Weights of a small transformer language model.
Size: 9 layers, width 384, MLP 1536 GeGLU, vocabulary 2123, 22.1M parameters.
Architecture: RMSNorm before each block, rotary positions, no biases in attention or MLP, tied embeddings.
Training: a variant of Muon for these matrices, 668M tokens.
MLP neurons of a small language model. Each row is named by its layer, matrix (gate and up: input weights) and neuron, and shows model dimensions 192-255. Each number is 200 + 20 x the weight over its row's rms, rounded and kept within 0 to 999. A neuron's up and down rows have the sign that makes its largest values positive.
A block is one neuron, or neurons of one layer that tend to fire together. After each block is what it responds to, as a language model described it from the Wikipedia text at the highest values.

L5.gate526,171,238,195,205,205,209,203,232,183,218,224,220,220,185,213,225,197,210,203,199,193,190,202,182,218,205,170,188,194,183,199,205,210,211,214,210,196,175,215,186,207,174,170,174,171,169,205,214,174,189,204,162,192,151,209,205,195,216,164,181,185,204,202,191
L5.up526,220,212,233,158,211,219,181,209,190,214,223,210,248,203,198,229,207,193,238,209,184,219,210,159,179,193,178,182,188,230,202,187,168,181,156,194,223,188,166,211,210,214,174,163,224,207,215,214,184,192,208,201,178,196,175,200,206,252,161,184,193,222,219,188
Responds to: Possession verbs and with

L2.gate345,202,219,177,171,184,160,203,185,209,199,169,194,206,210,204,211,189,193,235,189,198,181,202,189,192,213,196,221,186,200,218,236,190,198,166,192,198,211,165,208,176,236,183,185,164,196,212,207,179,202,214,177,169,189,226,200,212,230,217,231,185,197,235,210
L2.up345,202,212,164,169,189,153,213,205,201,208,192,194,190,228,220,181,203,179,205,194,201,201,205,198,205,195,210,212,216,202,204,193,190,212,181,204,197,225,167,222,184,236,181,202,174,228,239,242,227,192,214,201,184,208,229,205,201,204,212,216,173,173,225,226
L2.gate1028,192,199,212,218,186,184,185,206,179,212,176,177,211,211,199,209,181,162,225,237,188,194,219,198,223,197,224,212,204,191,167,226,170,189,177,209,215,210,180,228,218,212,204,159,192,214,194,179,196,163,209,202,151,204,173,199,204,208,159,222,208,199,177,199
L2.up1028,194,206,203,183,169,192,234,225,181,205,179,173,136,205,214,196,178,205,209,238,215,173,218,223,229,205,172,187,226,199,163,216,201,241,176,203,198,242,198,187,205,212,207,195,182,220,219,213,176,188,209,170,197,186,225,188,230,193,187,211,189,188,193,219
L2.gate1153,207,183,188,197,200,196,216,196,220,223,200,217,215,246,177,178,195,191,208,172,204,161,181,203,202,211,201,237,170,173,209,208,216,206,203,205,188,195,208,189,181,202,197,215,159,192,204,157,202,234,227,190,226,175,188,190,215,216,226,190,203,181,208,203
L2.up1153,215,202,184,191,200,207,228,222,200,217,217,221,168,237,164,214,241,171,237,196,204,193,196,205,201,226,232,211,206,200,192,228,208,217,179,218,183,229,213,178,179,209,224,170,176,214,172,190,208,185,231,202,184,211,232,204,213,231,189,212,217,206,202,186
L2.gate1200,200,210,186,210,193,192,192,168,167,178,189,174,188,192,213,174,226,201,211,204,183,177,201,215,231,202,215,252,233,193,173,220,153,203,224,230,222,261,217,203,200,181,182,164,191,252,222,214,207,226,186,163,225,202,240,210,231,192,192,193,214,214,196,184
L2.up1200,195,190,216,199,167,194,205,182,186,223,187,223,200,213,192,188,233,147,206,207,199,192,170,246,233,207,223,209,199,204,219,236,190,185,184,224,197,228,219,177,173,192,190,187,230,209,178,193,204,174,221,196,220,171,209,243,211,216,212,204,187,191,228,218
Responds to: Clause and heading boundaries

L2.gate700,203,238,208,203,207,238,217,218,178,186,203,166,203,207,186,188,209,243,228,193,210,193,218,203,193,214,153,194,167,175,240,215,189,216,204,197,196,186,200,182,170,205,205,209,216,198,216,221,231,184,193,166,201,219,174,201,194,192,193,164,214,173,198,215
L2.up700,173,169,211,198,225,210,208,202,214,225,174,201,195,193,216,180,219,185,187,186,184,230,221,224,221,216,156,228,176,213,197,200,172,226,197,189,177,181,202,199,183,167,198,190,187,226,165,205,173,206,182,190,171,202,202,206,198,214,209,200,196,195,188,207
L2.gate790,203,199,196,210,215,202,183,203,181,212,203,227,203,192,212,199,212,216,200,191,182,205,192,202,217,187,178,244,165,184,222,201,186,205,236,225,181,207,191,181,191,198,198,182,204,198,213,198,201,168,188,194,188,200,160,211,186,177,181,196,211,207,162,215
L2.up790,236,213,190,173,206,204,204,186,189,238,178,204,204,181,205,196,175,175,234,213,195,199,186,206,226,198,200,215,151,156,186,224,194,194,181,195,197,194,174,217,222,202,196,193,231,166,221,197,217,181,200,192,200,184,200,182,208,187,211,190,209,216,192,198
L2.gate815,167,199,174,215,211,194,201,187,207,204,195,201,206,246,221,198,203,177,187,185,212,199,198,187,216,197,200,182,194,152,167,212,169,195,197,247,188,186,219,224,150,203,225,220,192,203,204,173,212,182,181,214,208,171,212,211,181,176,211,212,199,178,219,195
L2.up815,170,204,180,193,223,148,180,210,210,197,182,192,211,190,226,211,183,209,160,219,212,236,177,206,206,200,179,203,170,165,218,193,197,234,180,189,174,221,195,227,187,232,223,191,206,232,204,207,182,183,196,176,227,172,186,207,209,173,189,163,227,220,232,188
L2.gate949,189,227,191,199,190,207,204,238,190,194,177,224,189,200,197,202,204,206,223,199,199,210,212,191,208,204,183,218,215,194,157,175,210,215,170,206,180,205,193,228,205,202,210,200,185,194,214,215,236,228,203,196,209,187,190,193,192,210,196,187,207,233,221,212
L2.up949,224,169,198,190,190,211,164,161,182,205,184,222,203,217,209,225,161,214,225,193,181,164,204,214,214,229,227,186,220,228,208,230,220,174,190,237,225,188,211,199,192,206,224,201,186,204,194,184,177,180,193,206,216,175,188,190,182,209,195,230,227,190,198,224
Responds to: Competition name endings

L4.gate131,242,248,219,198,188,204,205,202,197,205,212,203,223,197,198,205,207,196,211,216,188,184,218,173,203,222,175,203,180,218,222,161,204,236,190,219,217,204,193,191,194,224,195,209,200,219,197,212,181,170,214,193,171,189,185,171,171,199,207,224,189,211,185,222
L4.up131,202,189,190,187,177,183,191,188,206,197,203,193,181,242,198,175,188,202,207,216,187,256,220,219,218,224,187,233,139,207,173,232,205,198,222,168,189,195,181,204,225,246,195,188,201,223,223,192,159,186,195,221,199,217,213,187,179,220,223,173,201,199,216,190
L4.gate366,222,181,215,210,210,183,167,207,214,188,192,200,222,182,200,214,187,199,263,219,214,183,235,210,226,220,206,212,206,236,196,196,208,205,198,188,215,208,170,210,194,232,175,172,237,198,211,196,194,185,241,214,217,222,177,197,189,231,216,209,198,198,235,200
L4.up366,203,169,217,194,219,233,179,214,187,211,180,183,185,192,206,220,160,205,224,168,238,182,209,198,183,239,203,184,207,209,202,193,170,225,238,216,204,211,221,192,210,216,153,258,215,182,196,184,174,195,213,216,208,204,188,216,164,218,197,206,210,178,191,198
L4.gate780,189,191,189,213,161,193,189,176,205,196,247,195,214,219,166,205,211,207,204,245,173,210,198,211,214,215,215,183,195,190,215,199,231,204,225,195,169,234,184,167,176,175,186,204,175,196,189,198,186,197,211,218,226,166,208,221,181,227,197,192,183,185,196,186
L4.up780,152,198,244,183,178,217,163,219,203,246,206,225,222,205,170,211,211,228,174,192,221,218,184,239,204,141,190,201,201,202,195,213,213,202,223,198,213,220,168,216,167,215,211,191,210,182,162,203,223,195,192,227,200,211,182,233,151,190,171,216,187,211,174,191
L4.gate787,205,199,207,203,205,210,174,210,175,195,221,248,216,202,205,207,208,186,204,182,215,216,217,204,205,202,174,189,215,225,210,219,210,195,188,204,198,183,194,180,201,249,220,141,195,204,193,185,208,217,199,217,170,191,184,214,204,211,185,207,178,193,212,211
L4.up787,192,191,199,175,218,221,170,177,192,174,214,213,185,176,190,191,201,215,193,170,219,188,197,185,186,190,205,176,199,200,224,193,225,226,207,214,205,176,196,222,173,205,171,234,227,213,227,178,237,198,202,181,225,200,215,159,194,205,186,218,173,210,227,158
L4.gate800,207,188,221,220,231,161,234,219,208,200,223,190,231,169,198,220,207,193,223,189,170,219,219,215,183,186,206,195,211,215,195,208,174,202,190,200,203,215,206,223,199,227,204,170,206,183,202,166,179,212,210,183,170,208,203,226,206,177,202,208,173,181,199,173
L4.up800,247,194,198,170,208,171,146,172,192,199,232,215,233,203,210,176,189,214,189,204,167,201,210,196,204,217,161,202,181,209,174,209,242,214,223,214,195,170,192,177,214,204,193,192,218,187,207,208,210,164,219,203,236,161,194,165,135,218,167,223,219,218,209,222
L4.gate902,208,204,232,197,180,206,203,211,221,211,165,198,178,209,191,224,196,187,203,207,155,190,181,187,212,205,203,196,205,190,212,210,203,215,211,213,217,201,225,189,219,221,224,227,236,197,166,194,220,203,243,203,215,195,167,221,184,216,206,199,175,207,220,190
L4.up902,228,207,222,207,181,205,193,246,195,170,203,180,209,195,157,201,197,235,190,190,224,214,187,184,201,195,221,216,175,203,192,188,206,225,190,211,228,204,157,195,221,196,191,207,230,214,161,188,186,199,208,227,231,215,188,210,210,201,209,242,217,205,202,185
L4.gate955,199,189,207,219,195,183,168,183,181,248,210,201,185,189,212,196,196,159,169,194,200,199,163,163,207,196,199,204,209,200,185,233,198,210,186,187,219,224,200,225,193,175,206,188,202,221,189,189,153,186,218,156,180,184,184,207,205,219,213,206,141,233,157,211
L4.up955,172,232,215,201,234,196,205,191,179,247,204,203,211,216,218,202,183,222,178,178,177,229,200,231,186,185,190,182,194,199,169,226,206,209,212,194,212,193,208,210,208,202,196,176,222,195,204,205,188,167,204,191,227,196,185,211,199,187,211,199,199,238,190,201
L4.gate1155,206,188,213,191,187,184,196,202,198,214,190,178,202,190,193,196,196,209,218,193,221,201,229,222,207,212,200,198,163,177,229,194,190,184,189,231,213,214,206,188,183,226,169,171,213,260,222,210,172,209,195,234,234,206,205,240,174,215,183,176,163,178,241,224
L4.up1155,194,168,213,193,215,188,216,179,194,220,218,209,215,185,181,205,167,178,173,197,231,213,217,231,197,186,170,204,204,176,212,200,176,216,200,188,197,194,204,196,151,177,159,196,182,191,198,217,197,179,165,208,182,177,180,194,196,208,202,210,216,226,225,191
L4.gate1194,249,179,180,187,190,198,195,225,181,182,183,205,174,197,203,179,176,202,194,229,204,198,166,181,200,228,177,214,208,229,214,179,204,191,194,213,198,184,187,197,200,187,173,211,197,232,166,182,210,187,188,217,211,214,194,182,175,196,212,200,195,229,171,207
L4.up1194,173,156,235,197,164,215,236,200,207,221,203,198,232,179,189,212,196,217,204,221,167,202,219,174,228,193,208,187,216,227,156,221,187,195,161,210,182,222,211,199,210,158,212,199,228,211,265,204,215,202,197,196,202,199,209,208,197,186,224,192,206,207,219,220
L4.gate1202,192,204,188,207,208,205,188,205,185,187,211,197,203,212,258,180,218,190,186,211,171,191,185,208,215,216,187,202,171,213,204,197,205,233,202,188,216,211,185,242,201,198,184,230,203,176,219,231,171,184,184,217,206,192,176,222,225,201,147,223,215,224,197,198
L4.up1202,197,192,178,198,215,220,190,229,185,207,183,196,158,224,211,232,150,232,172,192,204,181,233,236,211,239,209,159,170,209,233,188,225,252,187,202,198,192,205,191,199,211,182,209,188,179,195,193,182,213,220,274,207,203,225,204,205,180,234,226,188,194,202,191
L4.gate1235,207,200,234,199,223,196,194,212,196,179,216,205,211,227,194,194,212,167,212,226,206,187,209,208,203,199,204,186,190,219,212,186,199,173,201,200,226,160,224,210,176,197,180,185,218,241,171,155,192,207,194,198,220,222,173,203,202,226,202,203,212,227,181,192
L4.up1235,229,164,200,187,185,184,218,174,231,172,205,205,193,190,176,201,200,222,243,170,165,189,212,188,194,219,208,179,181,193,195,206,202,181,208,213,179,182,169,211,185,212,189,194,209,212,198,235,245,207,204,215,214,183,208,152,221,194,235,164,216,195,214,158
L4.gate1264,209,176,187,183,193,211,214,207,188,204,190,182,174,203,166,240,185,217,191,230,202,209,170,179,180,244,193,217,143,183,219,208,218,208,187,221,189,198,215,229,205,211,203,169,211,235,193,229,165,185,197,237,187,216,211,204,203,200,181,183,173,199,172,207
L4.up1264,203,181,170,199,210,169,179,220,192,239,177,194,195,197,185,232,183,197,190,196,190,212,171,186,229,202,210,213,211,170,223,204,196,210,199,191,192,184,196,204,211,226,219,195,218,212,220,194,178,221,182,189,196,194,176,216,229,181,195,213,200,199,212,225
L4.gate1433,198,238,183,201,205,213,217,222,178,205,205,189,186,174,202,183,227,212,214,205,175,230,214,211,195,215,201,173,205,232,209,188,234,204,254,174,175,178,175,209,174,196,212,248,197,203,207,201,213,185,212,172,181,170,190,214,196,180,200,187,219,194,173,162
L4.up1433,191,245,181,210,185,219,207,174,206,242,218,158,183,179,206,199,222,215,199,244,158,224,199,214,214,204,165,191,226,203,187,181,199,246,180,197,181,206,218,176,177,198,208,230,191,174,241,191,223,186,253,184,190,172,178,183,185,178,171,225,213,213,199,182
L4.gate1494,204,204,208,232,193,177,182,222,191,178,201,182,223,215,174,205,216,195,213,210,173,181,179,206,195,202,160,174,191,198,189,201,205,194,215,224,223,189,195,218,209,174,186,223,176,193,217,149,223,222,187,188,176,206,228,190,165,183,215,210,168,191,194,221
L4.up1494,213,208,199,198,205,226,200,182,180,197,182,177,183,212,188,187,209,235,203,228,180,220,241,200,215,206,199,206,171,209,224,193,162,223,191,199,202,215,159,177,201,221,203,185,200,186,212,202,204,230,200,231,192,191,183,188,216,174,213,183,159,209,214,213
L4.gate1499,155,218,233,203,207,192,184,215,197,193,219,163,192,186,218,249,210,222,193,220,183,185,203,218,181,212,219,215,223,228,190,218,191,200,195,188,225,181,177,197,252,206,154,191,166,173,172,178,209,210,181,216,227,172,191,187,211,223,204,248,205,207,251,215
L4.up1499,211,221,191,233,216,234,188,201,185,191,246,184,217,211,216,274,193,222,202,230,231,192,235,189,229,217,208,220,191,198,185,195,167,202,180,173,178,214,180,226,212,202,185,179,184,183,142,227,194,217,200,210,244,200,172,191,200,212,185,195,217,201,200,197
L4.gate1501,194,204,215,181,181,230,204,195,145,211,230,203,162,176,180,207,171,217,194,213,209,241,206,183,203,187,211,220,191,217,231,213,201,189,217,258,187,221,224,218,206,191,193,184,227,173,200,221,156,209,235,202,195,205,193,212,203,206,158,217,212,191,223,220
L4.up1501,213,221,174,192,205,228,200,215,142,219,238,211,218,187,183,217,236,242,216,191,206,211,202,204,215,186,190,208,200,177,215,203,187,234,207,248,200,210,215,195,208,209,170,217,204,211,191,209,208,193,225,202,144,235,212,226,207,164,180,186,194,185,202,220
Responds to: "With" linking phrases

L4.gate147,207,213,212,188,202,197,196,204,190,227,216,195,193,237,213,231,192,216,204,227,166,183,194,255,216,206,201,186,201,201,213,199,188,172,194,180,228,207,189,201,169,201,221,159,202,210,188,212,182,207,205,245,192,230,174,193,192,212,192,206,226,215,175,214
L4.up147,217,226,209,192,204,183,181,195,192,199,191,233,243,207,211,186,199,204,206,210,186,193,193,230,197,191,159,189,208,199,223,201,195,180,170,207,198,212,197,207,207,205,205,200,154,195,200,213,223,166,252,215,234,219,186,165,192,191,200,200,225,221,186,215
L4.gate177,198,168,180,217,216,211,236,215,160,195,224,181,208,189,200,230,197,205,206,251,212,186,211,181,225,191,194,199,150,229,224,203,199,186,182,199,196,247,197,231,167,214,217,196,189,219,178,221,182,192,211,190,223,196,221,237,209,199,231,207,180,225,215,184
L4.up177,204,198,166,205,212,202,184,196,191,206,197,219,213,200,226,217,209,170,214,172,209,188,208,196,195,172,213,177,237,210,204,213,217,216,222,192,155,234,220,202,159,199,211,204,221,214,156,193,221,177,218,195,194,204,191,174,165,206,186,175,204,206,173,199
L4.gate241,209,187,207,220,213,240,224,199,220,175,193,179,195,215,197,181,198,212,184,193,177,173,194,220,209,191,165,236,190,207,178,204,184,231,168,213,225,214,199,200,217,196,204,244,201,216,183,213,190,192,234,233,200,210,215,204,201,229,213,191,208,164,179,220
L4.up241,162,220,222,190,218,200,196,184,222,181,206,196,209,224,172,199,164,240,216,199,226,190,201,178,213,195,218,194,207,210,174,210,227,197,190,207,170,211,184,156,208,179,213,220,210,185,200,211,179,165,159,178,231,213,208,173,227,196,188,168,185,186,247,171
L4.gate306,194,197,205,187,187,199,220,216,210,199,189,174,214,192,216,197,186,191,202,191,207,232,197,205,175,195,181,220,212,198,224,222,180,186,207,182,167,201,224,196,201,206,171,198,179,182,188,196,220,188,188,201,213,225,188,187,173,184,230,206,209,226,203,199
L4.up306,197,210,189,178,194,207,184,205,219,222,208,216,184,210,191,174,208,173,194,206,196,202,225,204,228,199,217,229,210,173,227,193,204,185,169,232,223,229,180,233,197,218,162,196,218,177,177,190,202,188,206,178,225,192,191,232,217,205,210,167,178,212,194,210
L4.gate354,195,224,206,213,184,219,191,207,196,193,169,224,197,232,192,168,162,238,215,194,188,201,183,188,222,200,170,203,196,182,248,211,235,208,170,232,213,212,225,192,197,199,218,222,201,169,183,201,209,174,211,192,196,242,193,174,203,184,204,147,195,189,181,209
L4.up354,212,214,206,199,211,213,207,198,196,183,178,194,182,176,211,184,204,190,216,164,181,213,183,207,163,181,192,220,180,224,225,208,206,209,188,202,210,223,231,190,184,190,202,224,211,206,192,164,231,214,213,187,243,174,204,187,200,195,188,195,219,205,204,214
L4.gate513,220,194,208,230,217,144,226,221,193,175,174,214,199,175,196,186,191,187,198,199,196,184,191,194,193,170,175,163,228,194,226,208,203,211,175,219,177,211,214,231,192,165,167,150,213,203,207,216,215,215,212,180,214,207,202,185,179,154,197,196,220,212,210,174
L4.up513,187,195,224,176,187,205,216,200,211,155,214,201,199,208,201,199,212,214,189,163,219,195,213,188,197,209,166,227,203,202,225,193,202,201,232,206,224,180,175,168,199,202,214,222,201,208,206,204,187,181,186,212,198,220,206,189,206,206,220,203,206,193,165,232
L4.gate642,216,215,249,208,168,209,163,252,175,195,216,219,221,213,185,202,167,194,245,188,208,214,190,201,215,213,185,161,189,207,221,194,194,194,171,206,219,167,186,194,176,206,202,193,183,225,194,200,227,188,225,198,214,214,203,207,212,195,196,203,196,198,170,163
L4.up642,208,187,206,203,186,191,203,196,181,216,213,186,194,193,170,218,186,189,183,203,218,174,188,212,183,190,186,210,226,197,180,235,205,211,167,180,176,199,222,238,214,186,188,187,221,160,223,200,215,203,179,206,188,205,215,147,172,177,238,213,211,200,210,269
L4.gate768,173,200,210,242,213,202,212,192,202,203,195,220,192,191,190,193,209,203,155,210,199,195,186,191,199,189,178,172,214,183,219,194,223,182,213,170,170,182,162,169,197,191,214,185,199,158,196,224,193,191,259,198,211,182,204,203,199,239,211,196,205,236,214,230
L4.up768,205,215,208,279,201,198,226,178,175,206,182,222,188,197,189,208,196,215,168,222,181,179,182,179,209,195,215,192,209,196,235,230,248,169,192,143,190,208,175,205,185,206,208,202,187,204,207,206,216,197,247,190,214,231,202,205,196,186,174,184,230,210,178,180
L4.gate899,171,199,239,165,201,214,198,208,175,194,169,185,188,235,191,197,217,191,187,164,183,180,201,186,233,204,197,202,171,208,227,188,154,219,227,187,192,231,226,202,206,177,172,209,214,213,181,222,207,246,219,208,209,171,218,222,178,172,179,209,217,185,180,149
L4.up899,205,179,219,205,201,199,169,225,216,188,203,187,149,191,191,197,202,197,204,179,180,206,212,217,200,181,237,186,151,191,192,214,207,221,188,189,200,197,217,195,217,208,199,232,213,188,188,204,199,231,194,201,196,189,221,203,178,178,196,198,180,209,197,209
L4.gate905,205,203,195,227,215,185,181,185,208,194,226,197,224,199,193,173,196,188,208,209,227,212,172,217,167,195,196,249,199,178,205,207,230,211,221,175,197,173,200,193,161,182,188,187,247,194,209,221,154,194,207,229,165,222,210,214,232,176,208,204,180,190,183,191
L4.up905,189,199,202,208,196,195,189,205,171,193,201,252,237,205,223,158,208,201,187,239,223,193,200,175,201,189,182,187,208,244,233,209,233,188,228,160,178,232,203,226,214,211,184,239,188,184,173,189,188,206,210,180,179,172,221,180,216,177,200,217,220,218,220,190
L4.gate929,220,208,191,195,199,195,175,210,183,211,191,172,213,210,172,199,187,167,201,170,217,167,163,203,164,176,196,184,201,205,191,210,210,173,212,195,178,163,170,190,164,185,174,233,183,193,202,182,203,208,185,227,182,244,212,186,200,213,204,154,222,184,190,215
L4.up929,177,181,241,219,206,242,189,188,156,182,228,207,213,211,204,216,173,206,193,208,167,183,224,213,182,199,157,213,186,208,191,218,211,222,215,179,215,188,204,190,176,203,223,197,225,174,197,200,202,191,205,238,185,216,204,220,201,214,199,177,196,187,178,193
L4.gate990,246,222,225,178,196,186,193,194,203,219,223,170,199,219,198,152,229,207,214,193,190,190,188,173,173,200,209,214,214,190,210,156,188,203,209,222,213,190,165,197,217,185,208,212,209,214,205,202,189,198,208,169,210,205,195,214,205,175,221,209,229,216,204,215
L4.up990,226,184,191,216,228,195,259,241,213,208,199,210,180,194,222,202,215,224,191,172,204,222,207,214,198,217,212,172,187,182,187,187,183,208,185,184,201,189,193,173,207,197,187,185,182,174,225,200,165,179,226,168,206,214,167,211,218,214,177,182,183,198,220,210
L4.gate1103,206,197,202,183,225,198,222,191,168,220,195,223,166,218,196,180,232,223,182,165,204,226,190,171,237,224,174,225,193,192,174,208,260,197,189,235,215,178,223,213,187,194,216,171,211,204,161,213,191,172,213,203,194,185,173,192,212,180,190,210,177,205,193,243
L4.up1103,188,187,177,183,223,247,233,209,178,187,181,184,187,250,208,206,168,222,255,159,244,193,175,188,178,199,187,186,175,170,185,227,189,202,194,217,208,218,207,184,215,222,195,190,183,260,197,246,187,192,195,219,169,222,184,196,170,219,222,195,228,188,193,230
L4.gate1241,221,197,224,218,223,213,190,182,219,214,206,192,191,152,166,231,188,178,215,201,181,200,257,234,204,167,203,180,172,228,205,167,202,211,179,190,205,190,184,219,195,188,196,171,195,192,170,171,199,221,177,227,214,195,201,207,182,195,154,203,215,226,168,200
L4.up1241,176,202,251,227,197,229,229,148,184,238,234,205,202,228,205,178,215,210,230,220,211,211,175,237,216,230,174,212,230,213,214,174,200,204,197,176,167,206,243,193,208,228,185,200,189,177,216,197,219,191,231,189,200,193,222,168,208,183,192,233,231,195,165,231
L4.gate1331,188,245,183,217,212,214,213,220,175,187,187,169,193,158,201,203,212,195,206,191,216,188,188,184,189,144,191,177,201,222,197,177,183,168,195,214,218,230,211,222,210,157,232,178,221,199,188,204,195,199,239,186,165,209,174,184,181,186,220,154,212,220,210,186
L4.up1331,197,214,182,222,200,235,215,198,191,192,192,180,175,187,187,196,201,212,221,239,209,229,202,187,189,168,192,177,177,223,212,178,170,213,187,244,205,236,207,182,201,160,188,204,180,175,225,206,240,246,212,213,212,185,208,210,217,159,175,213,202,172,215,203
L4.gate1389,229,223,170,214,175,219,214,210,186,171,198,216,218,200,199,183,251,215,191,202,176,161,223,220,232,216,213,164,183,217,185,182,207,197,210,215,228,187,201,183,206,190,205,209,175,160,143,214,171,218,232,192,219,200,177,197,184,174,175,206,190,196,168,186
L4.up1389,171,195,164,174,205,185,204,174,175,225,179,230,207,195,181,160,228,163,203,189,187,202,205,215,200,214,183,189,201,178,208,193,178,192,194,194,206,224,217,172,186,182,203,207,201,207,204,208,233,175,179,170,184,227,208,206,189,211,193,185,194,208,182,171
Responds to: Sports competition terms